config.toml
num_hidden_layers = 9
hidden_size = 160
num_attention_heads = 2
num_key_value_heads = 2
head_dim = 64
intermediate_size = 960
vocab_size = 2899
hidden_act = "tanh_gelu"
norm = "layernorm"
norm_place = "pre"
norm_eps = 1e-06
positions = "rope"
rope_theta = 100000.0
rope_fraction = 0.5
qk_norm = true
attn_scale = 0.125
bias = "none"
tie_word_embeddings = false
parallel_block = true
init = "normal"
init_std_qkv = 0.0452
init_std_o = 0.0561
init_std_up = 0.0646
init_std_down = 0.0646
optimizer = "adam_hyperball"
learning_rate = 0.00829
beta1 = 0.9
weight_decay = 0.0
lr_head = 0.00826
warmup_steps = 160
schedule = "wsd"
decay_fraction = 1.0
decay_shape = "pow"
final_lr_fraction = 0.0
batch_tokens = 32768
max_seq_len = 512
doc_mask = true
train_tokens = 208400000
max_steps = 6360
dataset = "wikipedia_en"
MLP neurons of a small language model. Each row is named by its layer, matrix (up: input weights) and neuron, and shows model dimensions 0-95. Each number is 500 + 40 x the weight over its row's rms, rounded and kept within 0 to 999. Numbers have three digits each.
After each neuron's rows, "fires on" lists the tokens most often at its 100 highest values on Wikipedia text that the model never trained on.

L4.up223:473489487475502534473480410552551472525542477519508506505491485581504488568482477556478475433492455486473515519494528491508537508494490493509568542512497519499506451433509517461491497623443510540427543512467413397567525524493601555536449483540432545508491507483510476518575516496496477482
fires on: " term", " Cup", " final", " election", " claim", ";"

L4.up935:543501520486581601488475483478470522497540511528444518472440547454493451511474514518522474510519432499622487550463511421512545460440564535432563477500421490490526527439513491425527462444501512484567499470446545475522541487582478595492575470492452434505515525482497487452562562516588491420
fires on: "ot", "3", " Jun", " June", " Tom", "ich"

L4.up452:492477469495480548563536462583533461546428473496516511424476475464481498539542399446510513471498488554576519505497445478449563449476537558543541478487516554488445539486543521477502467527546531530477491500552505517517516415498531504422591517526537548481523433499475496429474507460528456498
fires on: "/", "w", "ot"

L5.up272:469508445526494498402480464554488488566413459552510529505538494490463498475471451493507471553405562493533462484492503542458515498520540584497583447510493625540530471504567501416508469468511476499504430491500517466525460494494526476472471523398522516532460466480523512452572445531522492511
fires on: " s", " km", "id", " of"

L5.up276:439480495502467480490476488538541515480506555507498483513530430492470489468405517534560477542377485448488564501531531490465388511496519515572555491460524519526580507428583427473540519463450521614532504471475490485494506469491512468485456531466421497522506461506445496484476525553522520543
fires on: ",", " that", "|"

L4.up824:554481473531419441528581472518578492437475488462535472452532469451451415513497468525510478528499494508554544452478490475440566505529499512557539593490503585508498455552481490443516569543570512499462500484585465496488536448558587481497444431459500492521564440465470509489513495494546489519
fires on: "\"", "ck", "/", " black", "ian", " million"

L4.up523:457515546535487563459462479476466505524547459433475502465471436437454508531493528624520511500431519532466547575556470496552459518405454508420472506460413534527544496460535489459524578503435484511416403514530507508438586437443542490530469489515461549586481520476504475460554474531536528512
fires on: " ", ".", " to", "=", ").", "C"

L4.up592:482474533529559534475520520460517490493487490508438533562492476529510459477488445512484496517475501509526582542475491545501500545520412492485436518457497586535492444501580485470529525489479563523527471487518580507434517546500536441525544484461518508419534553493440435506558549542447520499
fires on: ",", " ", " University", " o", " acc", " Che"

L5.up458:490442432555553524523538467436486472517531515501499509456468496545555435522414487574540497564460489508623519527493513486524555443455526487537501504482505539539575578446553480496457524509550534534416569463531472483555567465449516450454525459565445480474483542477467518441552468535509533529
fires on: ",", ":", "\",", ")", ".,", "\""

L5.up326:465552541497552534524444415528474491533508458565396503477444451498507503534452464471545524497526501476467554582505489480506542410505472634446561506544440559478506467502546551484455483441444506468488441499489465455570529449476500493452544456457488539505491475462473479441508523553483483484
fires on: "r", " k", " m", "gr", "k", " |"

L5.up528:480459523507483466512497459491493491497502392522549576488489503489492484455498499469515574468500553521472593527488486460498424558413486502535512407489512535516562461499528566437526446525525440468563433430438490521519522430481457457487525482469528542547513544514514454529650519513494495557
fires on: " when", " Law", " where", " When"

L5.up283:532460525526511520467434496526446523475535445469496500541496518515502470448493504520546479523524420502551562477467480569435495560499515559512531405479460540446438512490538468529485482516518562463452546484549450531456549543530434455509554448526546465503546490519492422393550510534517479507
fires on: " Ad", ",", "umb", ".", "ur", "orn"

L5.up12:506514549485454578426439502476539469519521535481506499543499492516483518482479469537526513484449502452503483520491577572505541456471505497575470546493494521485564513510491498511517455509519568552473590492568505447413472423551497551473481500461453525584478429444484508504518445534526505494
fires on: "ation", "um", "p", "a"

L5.up490:524448556509494522479441495561523443511510506521484419533533480503539469461466478513496518533448507529521552490556489422491573458565557543465447535542521480473560481524426527467471515521515499539505541487542455426531535415511463556435485493503488515517483432428454539475458467535513453473
fires on: "2", "4", " and", "3", "):"

L4.up739:504447514532490476445441466514484514527498463559387497525542529484504544445545476529514445510480498527553512510484502588507477443513457574437518541489453522530532631461524412510463519557474513469512444452510557462541524428484433482472466486464557568470478529537473447505571539566517488479
fires on: "id", ".", "s", "le", " ("

L4.up190:501498614495457557502529481519459470499536555513502490512501391520493524497450526488502477511519527549472419487505512514471470477477545515478489518503409520478443511546442547421565548517511504600489537434520471432493591461504495528570502538468523506512506513499474437426450454491533439531
fires on: " ", "1", " |", "p", "ab", " k"

L4.up198:543531485489515491517464448430506491552477444497427470447474485535494487583469498540508604522535415570514525487431488526527527512453479495488537445566446523528542437482533557504508579533539532508471470526482475463493500566504544460508473492403468449503481555528454433526528463522554472469
fires on: " (", " ", " Th"

L4.up511:526484514460464540516546457513505462541477450486509526447459492514451508438457487463520472535477436534468512579526559504519479505360566546463501486478407560494459494553483475497472576492569488507537512518516447500481479506585529501537491512488445505574459481534514496457529481515571477490
fires on: "C", " =\n\n", "=", "\n"

L4.up218:473526546522531512430514472520540454494551470502489541533456411478470480487551508487382503558526462518538434431515481500480423521503537552442504455477454559544413440460489480493534575457491525447449475509423546508468560440509467449475491529484489460481525442507479481465543507511540520464
fires on: "up", "ur", "er", "ern", "over", "quad"

L4.up759:500550523548491560566424414501555484527466503434486468465525497476494494498430464465512488498512517491471507546471541445482467524496545500528494449497525591481515462510491571475536528549521577583545525462517447484563507470503455504455445546395466510544471508480507543486555530519465480499
fires on: "),", ")", "-"

L5.up925:510490553533473478500585516528493479562462480477527462424500471515522528582520517553466514447539511591509527511478506487527492542467559499486476557476462547497462480505567449482565481529522481528457451543486525456463463507545511486512511536513400502541468549453490490567551509570511460465
fires on: "ston", " London", " California", "ville", "ton"

L4.up745:565505512445476555504468428502522554497514464509485514487565517505470512569397468479569551545506455485561515481495487480541472537438524476565535554520449520526476504515499481468507493519443615504444623475515472525502523414520481501473508485468440503482467479529441461472547574518488511524
fires on: " do", ",", "ur", "und", "u"

L4.up562:542467592518499516502558469450550474425516468583576501504558467508526445572492541531457559488490538534505498437566505472491459534491513489433463429444496544478504521485577442490547457537487546505501555437572415518478511483476481434500522509464522499545524489505477494489486456546555546534
fires on: "ine", "m", "ie", "e", "ch", "f"

L5.up238:564516450449548521472488417541504442564479487505487510451410498517517459488437468488536541541527488525536480500432491446519574434423474504505444558522409507537451475500478549505512513488480511547470420558521516487565455498582488503522503517493433488528463422490415473418465556579513457489
fires on: "0", "5", ":", "3", "1"

L4.up574:534430463484491495531502423497457512620506558481507437531463508519477494548529469475542478546500407512515556482470420455486531481474482494583484530491454562567520563479466455466417521502562487498492483480534485528526587563490540508461478475496462526494562466454468520486482509524498430559
fires on: ")", ",", "s", "]", "\""

L4.up859:490513537533533540529550489480499522552504483512499442416471507445495451461462359532445488536523509467531483480450503545450506553505493585443489472463486476503489516472523450513559556476451471528514448472543567454462489442570491563458543540487517449509533468491482546517495584534532425433
fires on: "3", "ich", "ow", "ot"

L5.up634:501492520523441451420422528513543443494478493469537483439448456461552522460464375471517479505538510543485517479574546510529435531489496494480519484488508522531580519457549477470501515540472643492476573467511426513487547450418502461433508482504410524490531539484534481494497469532542527514
fires on: " as", " (", " but", " term", " used", " on"

L5.up453:496462537509554577446476412495484527585391493492434527463432485433479540495452453491456522550535487480498456496506489469532499487437566572521551485520503508521441541531472453423551538501556516467493498519463495532496549495536504427481483533467489568569447464521510500485612490590573470500
fires on: " km", "l", " m", "m", " s", " Bl"

L4.up189:477477517565443507513477410527547529527499528445497498435475372479526508466469453495522559465533489537540535473493422468493522526514492574486572496449507480503512455493436511532479502496543617512485498521485454530544445488524562449457486438457517439499493514479488440507541460507458551514
fires on: "ond", " School", "d", "r", "oun", " support"

L5.up177:535462476507462539434441457530542408557484503545487456608535402520467476490530481498511499528482465484467515526537477510471436518479600542511562550505463484583562497448522511474487458517404493476496484528477461520496447425516517580461473439464515573581513419495426474480546497482505541451
fires on: "\n", " |\n", ")\n", "st", "0"

L4.up939:463508495541538508495510442484470435484502499531525487480520468439494453502434489546545508517531495512487536498518487520451420481471465535480496541481466529544591457442547442460562487471448540477486537451498535498474500475512517494472567405509564511476547581434525403440541479511528498552
fires on: ",", "ust", "od", "t", "f", "ep"

L5.up197:461436564552522535520480476530494518508410503579474510495460540407444493528512548503480489514476445505510506398489468525551448462484536512555574410516492477529461553597505437461542553509505455501492514522464454480522524503546496422498463432498460510567493523459465467497613561504466435573
fires on: " ft", " Br", " L", "r", " sent", " B"

L4.up467:522461452475466541587496452458509487512456467428472491396453499501550464597460439505500475511468449489513474434492443522469517503455517507571526498527519594546457569537498525465547487558570510462456490502548504519486538541543568439437486514396474538498530467519461484443521516536530432505
fires on: ","

L4.up520:485531491505538529545455443549501453541480505445447493460490520517509506532492446473493536485512524538478522472521462486493428460482511532508512476496526603481467544480459510485432530507459525511502442499456486452568486523524509481445451579472530558553493477473538518404546524535531446504
fires on: " and", " of", " m", " or", " were", "her"

L4.up412:459481538460493538535422468496472515567405537491485480487447433491459516427535508508493476521504499450505574481456482504510459542428409532506518557453478468539553464522572555517487494494488488485458507493436482487477493472499557534513476541449474585478486564479501556545548413496491490495
fires on: "p", "2", "ot", " sc", "als", "st"

L4.up589:506493450532518496438483470506478503508557462514444476491464519442453508491511493475510487554558512449555552492485453490512426465437554564514571558472477520532525535483599465469526443455533483484527496410582497483529486523559513549388473502476514508511512554541485440479512534517541507503
fires on: " was", "od", "ast", "ro", "t", "d"

L4.up639:551503481529466535518453492517509519506477496450510480421447423452555452528497494508472603467552492549507479537521526475483521523478530509528460517457472506488538421471499640542492547445469482546528492545435492479486466536491550503455514500432502474506496455513449493514483456569577526446
fires on: " ", " U", "ov", " (", "if"

L4.up733:406471494593527457482504488574457503460445475453562505557466536443470447470483523489537459515543462527557529570520484480506503511490567517489510466465474528600497517447492414463474537475504590539465492480514506443529485522498524433482492467466513491553430458522427479553512528488472470512
fires on: " ", ",", " occ", "===", " tw", " ret"

L5.up388:454518519504430540521498497512453508541492445461592542430530459402451441551483382487471498470527469516531553494489482470488431568497426524510500462491494520559431546495500437537460506482504567511557495540540491432520548464506520534404532530506442463553529431511482537541493518571580487491
fires on: " e", " World", " album", "/", "hen", " family"

L4.up918:475459559542476531431556509452520537478514524540509455541528495428491511476459481507523519533446561480478589483533499552453440523494457501572470428477458527476487515588534420456528513499522565515529437469541498492434585536492497435492536433458458511531483433480430452507518525507511475501
fires on: ",", "ro", "."

L5.up602:495460524500518470459438472531517452582494502572500505541515428500524484491461481551483526528459511559470514520445515486552546473503577557395523488540504470460530516495630465456482516477485523459502487544494443451526486465505479483486487454493571537501533526502501501487498561567531420480
fires on: ".", " P", "irst", "D"

L4.up690:510501475482436512455440504508527482462478560461495519535494505581454515430495555485502499550475431511512580534532513508516507565513524482559506489505508523511568527486501482472519479475536570555465514450446555489548518436506544522470466576473539569556487509470407496535527435522473484503
fires on: "it", "s", "p", "a", "is", "ies"

L4.up680:484476482602432470551482428531578542499465509462459411541493501487520514499432454480478473495475468530428549453462511466525503489548488516556540471550566512488455547484555449474425497479570502474451483429502529437477524505530456414511441550488543483499566521444518543446519496512546470517
fires on: ",", ";", " |", " were", " of"

L5.up653:513490457466484534489553463487591446495514482459500501475490478477494465519508505482506545516530463519485564472519457553533472520490541480553535471542512534551414518521504456428523412605571620454499559474535466495466497499532467484442487465533518480460515475510503442485425493532512457481
fires on: "0", " New", "o", "en", "ol", "rab"

L4.up243:528485562494465529524510446548520457477519529492459556486507410422521532497470551536535529532441479517487506478501474537482496430477523507465489520431452524491482580490471499399545559497455529528469506514527408491512530433550467561463470424528438533574537506476432467437512502479564473541
fires on: ".", "D", "if", "F", "-"

L4.up551:499431517525575517461558505497471461564502424513520469472499516451486464540502421524519486515521465548469488489481520537467459514495487514470482481462503539590521488478555459483510475507467576460530499469598518550429542526550454482455574430495475501551522455498499444485510566523481492576
fires on: " (", ".", " |", "aw", " bro", "ord"

L5.up274:497478512482479540446456517573520398574494486489500483506464472541526430460531501560509492469488432544489500518520531523495461438492517539501523486522474529525482414570490537496452522498437497545480465476461521450527503466504552530489506519455463512519553431496492479495449526510526480444
fires on: "0", "2", " |\n", "6", "5", "4"

L4.up660:420500538496490583521496458508490503443520428443472542487433505448452467452469465464556485475521516532454512490516533512458482488448557584558542487500518549516510516489454527553466529529564507528548548534510449511503495498528507473468489548451531442539493426484549542457478524513476565525
fires on: " C", " December", "ra", " of", " She", " and"

L4.up599:470524472518503495463480517529508523541560485489541479519447448487560553488432525559529481469411509450492536469497503470575461521413564468485520507471425549471535525490526502447529497595486565491497507486567478541421541459501525469523454530462439527467434542517478432483519529547501540493
fires on: ".", "v"

L4.up469:523495570512512517503525412462482502456570468524475558463501539439478407502473455510466496508546450547534516498505558446480483518456500487524510466517484483500521536481563460449588519508407523500546502464565491454522513515532489516444485536497513491538454497445472496425535554571561498493
fires on: " and", " or", " &", "ri"

L5.up346:525521502521484542566470513461482475514462447600410438485488444530458537506555470529481513523464539492446536498391476500518518543513424495499527483527482525478556570450563503483430516538508493506492485538406564454484495483504528532482495489459462501518451540488461526485523571539486525468
fires on: " This", "ight", " this", " that"

L5.up316:484482508490462540457498482536581466423484536487438483526530450506575463403477453513522496550530462405465585515499551565460456529519560538475503569546472472516555469479594456394431539525404509489524465478527480505516450474484511500443497524493492510569449480493515531501493552517485499461
fires on: ";", "R", "O", "S", "0", " spec"

L5.up663:502485495489493485538475456565559447552623506490509521522571412528543548533488460519358501546568436516467520518515495475448430477494495501470548491456448542502547424535531461521462566525463518585477527515433522456503407483430531463468525461445508515528468437480471514477529534539498509406
fires on: "her", "er", "or", "up", "s", "lev"

L4.up108:457466586546483442528465474437542509463510501527453557435508498527480444546485520539505506541399470478479574504485538531586535485492490513464510471458516507528483529503488520529564504551523521457452466419507534527430518458458607469474522568520409561494479516502490456488542462478451499521
fires on: " to", "p", "ic", " am", "C", "m"

L5.up323:485494434502501517463561477459558527521519485476461450500527431463498474404398472443557471464437550536511552528513461504485392592442564523482487508471515499487533553425622480433449497455486525534538454455500500501487511480482507459474499576448544486504427554513477503564580529571523522516
fires on: " of", ",", " ", " |"

L5.up896:501490499530538466440525460468507523509604507489488537558520504507514443476489517474488471516416522571445450383476567525410476518529497511572516479501520453472553470458524529447521526501493518490458502429472470525471508520458589471374448479546462549570490535541484510520482463512466526506
fires on: " |", " ", " final", "ing", "tain"

L5.up698:543498502554472525400483469462488502497473464485517522510490482458447457490463534613525456491455478458529531505503593458554485540450506475462574505492428530514517433467485597476488442560457557529455418488530490491532561530471499546497487488525423509512420462477505425415501457546514528557
fires on: " re", "-", " v", "n", ".", "ick"

L5.up687:494483458532441468409576486464514545512542498563476596530531434443537531527531600516512452464490522596503542480508513445485408541401560541511466482483488512479517408515488420478501506511500470465556532492536475494516553430545433490476526462451530489535527463545444435560472512537504515541
fires on: "2", " |", "ard", "1", ";", "ing"

L5.up758:517457520571584513533454510474554457540526461537517523505524432473528452596483506538512479467484433573476475490478525535512472416519440537499484421488458467535517463474555565528461510534496502552419460482474475480477444495472579488474500539521481519564501539491465529516475513490493480511
fires on: " ", "\n", "ing", " round", "if", " sing"

L5.up667:538462511497582481576563538593521488516552421516487512510466559468520527497472492502521536550487464477501490488523496452476562525507546468509506513544428505495439495496620483491452468426496536501517423526501500457510462451549466511451542513408484508543495518501512472493561508489505476416
fires on: "0", "is", " se", " is", "i"

L4.up333:538446471509524506491589461445482480542526458567506569396506473529511426523490484469520482547510441505550490509552489554453529472500481515503486501481468544543525535511535461436567514534530543523456466472459442481428504502522568429494560494447474573557559503454478391492427506556472462511
fires on: ",", "m", "p", "t"

L4.up321:553483597528502509432554490436491547493525525551478483493427478464460482465452563523508470570518496499497475451487623505543454536458522496515491465494476471526461579513526524451484444463510587464560533441456539526471511477500451433428537523489511490522485452520458450506473466518566475536
fires on: "S", " Mc", "ov", "t", "re", " "

L4.up793:506529538536484528444465455492531492473536465456473489516458480448440493540484557499522511513465541478489523509503516510538481601471515506494514496435516551460475519488529484448503500525527542484509507395510446523535575437445540479517507538518484505574414540514506435519527449521478487491
fires on: " ", " his", " of", " that", " a", " their"

L5.up366:511484476480523470466446519422498463518503465445421428468480495497520539497473449488497473537516543522541508507428504485538511456520537584452582573544478497525571525485484465462458562509410486464478463501470437506445442532592509468467444484487551495475507512475541461513473565510494461516
fires on: " in", " Team", " was", " Dan", " with", " for"

L5.up693:523471481512467538527514483509467482507507451554383453493504470503531527476487569533545513473443487548516549536431519557455499422503480525504519524544529527522553474489535488493432574459411501500494494573445523493548463577523465520452488515477551552495522561492493492511583588543489494481
fires on: " (", "itle", " in"

L5.up643:571549536546554532424542486422556541552546539546478517487524509501514605510494524462450485566519523542492491438487529527553502509524471557539413474411523550506463521522466530499404589482515503437517528508479384458509492511538487481496478525522474444553459431498482465470543524505463510428
fires on: " M", " ab", " Ab", "ib"

L5.up184:559548426503576524499421471544466498542524523495523526499554461468545463487424510494522483457477467533510490565578528507561538539380478489491504485474477555453502507490492541459493533519536534527467488411473507533445499493457518521432508552499520511536367511516493460476573449509535515483
fires on: " ", "–", " Gen", " fem"

L5.up139:439483565534470511536504444507495477507499472516510532496571546471491525496529532595492520538478421513528507468474516459503514554435543491540527467510389481525526556489504451438564508493541491523445530481508467518475619517517524521505509526527483539562512527488388483480499453506495478508
fires on: " pl", " cl", " sl", "l", "p"

L5.up73:461423579496461461502431485490534461482538487535541574509506429517587530468445460509516475536474509532505471526509574461529499477482503548482546508578456494493500480538477523487581551473441548530507484486481525455466535492454562500454489499512419460536499478449441538468464471464522526498
fires on: " ", "2", "1", "born", "B", "0"

L5.up547:445437552528522606536592508480496520506525431517554502472523499471540450475507499456495558576508525482515569451497446492485475498505458567474460494483494577481474461493540461490532515534479557510546486493543494506512417483618485449525547469448466509572582503487482401510495494563448436493
fires on: " is", " a", "ap", "att", " was", ","

L4.up929:481489538584507510450518452496466495486537519532517520506447490454515464506503543520444440544415468500544493504478573541534481504448573517515495445501507557622461607444508522486491450529551587516517441482504517500474521464506510505470531483503531530526461477494439475436474479480550483501
fires on: " of", ".", "ial", "ment", " for", ":"

L4.up927:420500472532541442470530490603537492484490485559513532456506484484489456526529499508563481520447508436539545392458519530513473572485565519522496531488480567489451463504513468461510588597517496524523459414568496486452502459517612443460528509501533539559484476467485485441494452497502507482
fires on: " crit", " for", " took", " typ", " pol", " Stud"

L4.up663:541550512528490531493534524513515477544497474525487458441472461525483416543471439561556539464486476508535452532511477535447509499512506484514465571517527523505432553466464522457504515588542432551432468545534509453498469488613515450482500509447432521517487411467524559512452553540477450520
fires on: "-", "c", ",", " coach", "cept"

L5.up35:516458392483443521470477520567515530524533532484514527471398439484569488514471498518493477486524474537491556487478494471474481563542490541506482459542485487444493499499523441529458493539387451451567485485491462486531466462575455564500496515494553507513422601449496463436491593531457533522
fires on: "O", "2", " round", " States", " region", "1"

L4.up903:472515528500484480488459429529540495529516443500448476560444480481463521479506558489475520505541462586434512531494480484463471516503488571486527453535428525525508481526486496504582507498513512496503552415445522470474559502551498524508545509547530590540481502436471481552478490503473500450
fires on: " ", "ic", "re", "l", "le", "ort"

L5.up619:452523520570482458509488504475511450539524484506495456544523503499518483475539518511526502606460455498490526534511531516564523458525539533514507439483537507505470494535475457448529606487501472527433441514485470500443512394571570542508473485497544571620507472479398483449474520515519484537
fires on: " l", ",", "pl", "^{"

L5.up661:468478428561473523505523483524496485483551452476475520472463569456514493569454510522503536494425541470575467541559574525513454467516508486461492529525489544495572557479458544557576517500510503581510506462514566518486527466502469424476541458494462530513539472452542454471464549562488485560
fires on: "in", "l", "ig", "er", "ri", "r"

L4.up346:501460490546442481497432467505543505519441553533508476512516377534396536470501481504542537539538492510460546506490456504546535582418444487470475525561468523483452470510589486504511473530465556474507492532440519479498499513452499502477445459453473547461526505490511498447505512526490505485
fires on: "2", "A", "ers", "ust", "up", "als"

L4.up945:512491546575431470491586502516494494523545491475465546563499445551511490531471466609553464473415514544527503490425557524520521584430546500476498548451461513534480540473530497459482536554477531540580544426539479518470515520433546438508509500535467499472490569502452465445496435515529467486
fires on: " ", ".\n", "2", "1"

L4.up389:468478504521541529574529469478496448519523474476506492550539486484530524491507439480520554505516449517466490494478495515473489497555534550496567517506474487602470529498565528474592503513484520532516441453561484505485503482576474493443480491523521466552559496539454416494448597504535485524
fires on: " A", "em", "p", "ri", " sl", "lev"

L5.up51:541505455506477558487462463462454460482463458479447501487488480505528465506433424515528546531508509550519509559496483474497518409480609555554569474470443523485511484495497462432551561555503550501498565518455503437534515442527499524515527551489505470494492539522520434499563514545576419492
fires on: ",", " in", " s", "a", " m", " o"

L4.up362:536541498525527521538415425566527460513452456445478433424518478506529489447443484477531509464539468517492523500484500468550508516498507570520538523476452535509497520501556580485524431495481477480482517452488492529474458466531524459467419587441426538524486481436532513490508526522570478521
fires on: ";", " and", "-", "′", " |", " or"

L4.up889:492472547473557527444435492470548474480454459493530468464514437456500490604470535567486542443520476493465483517497477518572549472456440499515501471497480468484546508491554454473511520511444513492436459496549533434510570482462600495531543516536396505477501578511422462496493515562521491507
fires on: " (", "m", " qu", "av", " h"

L4.up532:507500496530532579490444434513483525521448479511484502542560511440468437544474493573506501480463542620457454486492462502521484458489514526468528529480463482506501460560522509487469492454480491449419477453513549493484509516476496480520584581502530518481478529445446457560538458523480533474
fires on: " ", " t", " sc"

L4.up350:500526549583422451465530477498517532529516501527462489530561480440512525549484540525485491476458559500516571523481493532499475546529500533391540541493476566471471489439437571510491539542533525501475514400542504413519482502539484433544512537485541571507401511420467493477521473496476472506
fires on: " ", " of", "re", "ales", " without"

L4.up624:523511538559508458439506512469478472492506442491502518503506432506455470489518536497499528504396494545528533504515502495534475526494531511418469502451497540535625551475532507480526524501424524487552524455549538455460505555460522531511560477472476508507524490486456569484486468526487500554
fires on: "op", "ap", "ine", "ie", "3", " by"

L4.up268:477415479528478476496479492471514502500571487441493528512598417505521487521451516567552430498484492476485479541502520460489433540491480513533502480442517607493525526483521465533544604444489511571497498507456455420536537468469530508505493498476461510516492486490444516429519568499516507518
fires on: " that", "=", ",", " to"

L4.up101:512410496531480504468534510480587432456503532495490555531520438544493524543510521474492563524544475483519509499560473567462474474510544544510500530488469560525458540494498399453459530522556530473526496502498499490427518490473459520517518472496487439571545481488459485467479534534524426441
fires on: "1", "ra", "0", "ers", "o"

L5.up425:524460587480469562428493520564477515472560430459475526535484411484483417463514449497564443589497489504429512489475502476449395513454512514461462555495467566506401493493445514509498577508455479562473504510470511480513452500521543470519527518467533538536556489537500498555502454541510497468
fires on: "ing", "=", "C", "E", " spec"

L5.up187:503464454481492531572470445503540502521463482579426516535514508467469563457509509580509474498488447514496552541435532500523542489396473482546525543530457496480463481514581514477452547477556524515411535524528524495524506539514530499521482525525507491487515577473493501501539508533504480443
fires on: "m", " (", "he", "p", "ch", "us"

L4.up225:456485517473510513529432445532470455549438470460500513588548415515455525510457493483487577490494422499551526553544519490484531466502557563539559525551465556484419501532475515409507556494521556526514603510511457522491558414414537521553516476508448537540481539531482487445490530499508487483
fires on: "al", "==", "ran", " e", " a", "re"

L4.up706:534507543484536499507477432500506468533494468509483573519535459408506471452461525488492543513508473600433497543564534478441471481467535545491500521496429504518470537541548507460470514462478592513512530476493473463430503472435444490481530429462553473525566499501430485496484516533567462482
fires on: ".", ",", "2", "3", "if"

L5.up714:436528484499408590549481480491509529470441445465468451547513524509504492525496479493470547462477511475518575563491507551508485535507505503540590503502509556533401486505530457488564479544458561560471485466475492512476573467492478454493506496440483486552477602503462451463561530533500507444
fires on: "al", " pr", " e", "ome", " ra", "ar"

L5.up342:504483454515439565542411417501507512575516430441507430490508518497502482558403500518536463527448555438487482509511444476496528476496514553565485538538518530518503470514499499478488512494491488589514468487516533428529522489600460532485492506402475499473462529474533529495502579607470473528
fires on: " of", ",", "″N", "4", "he"

L4.up740:412507508532463513493493471541473523537554438516426502477545485456503502518528464526518525540461482491467568433547500421454452511489566617456530533502480553576482497521506459529616473459484551469518486411482503491529547502477544459499477521527512480539518537473508451526478452562472515526
fires on: "re", "op", "ic", ",", "ip"

L5.up378:523509528526480504441513440498510481513462443543391553487456430545567533538455582560536496488446485495516520505441551489532478561483556533448436501529498470528486539478593406510463538465443524468532526516490520511571404476518490514436515509485500465474478535548563498515525510551528470482
fires on: "L", "3", "oan", "0", "O", "R"

L4.up863:547498543501509470435535483486435490482549481476487573532498465521527529473451543564566493493505523582566546529474534455538494564528475497461491532468446507493509508533513473548526573440449575484489488456428520473485507486509442524423538504478490559484541464504420448468482501534538495513
fires on: "==", "y", " ", "ri", "ip", "ax"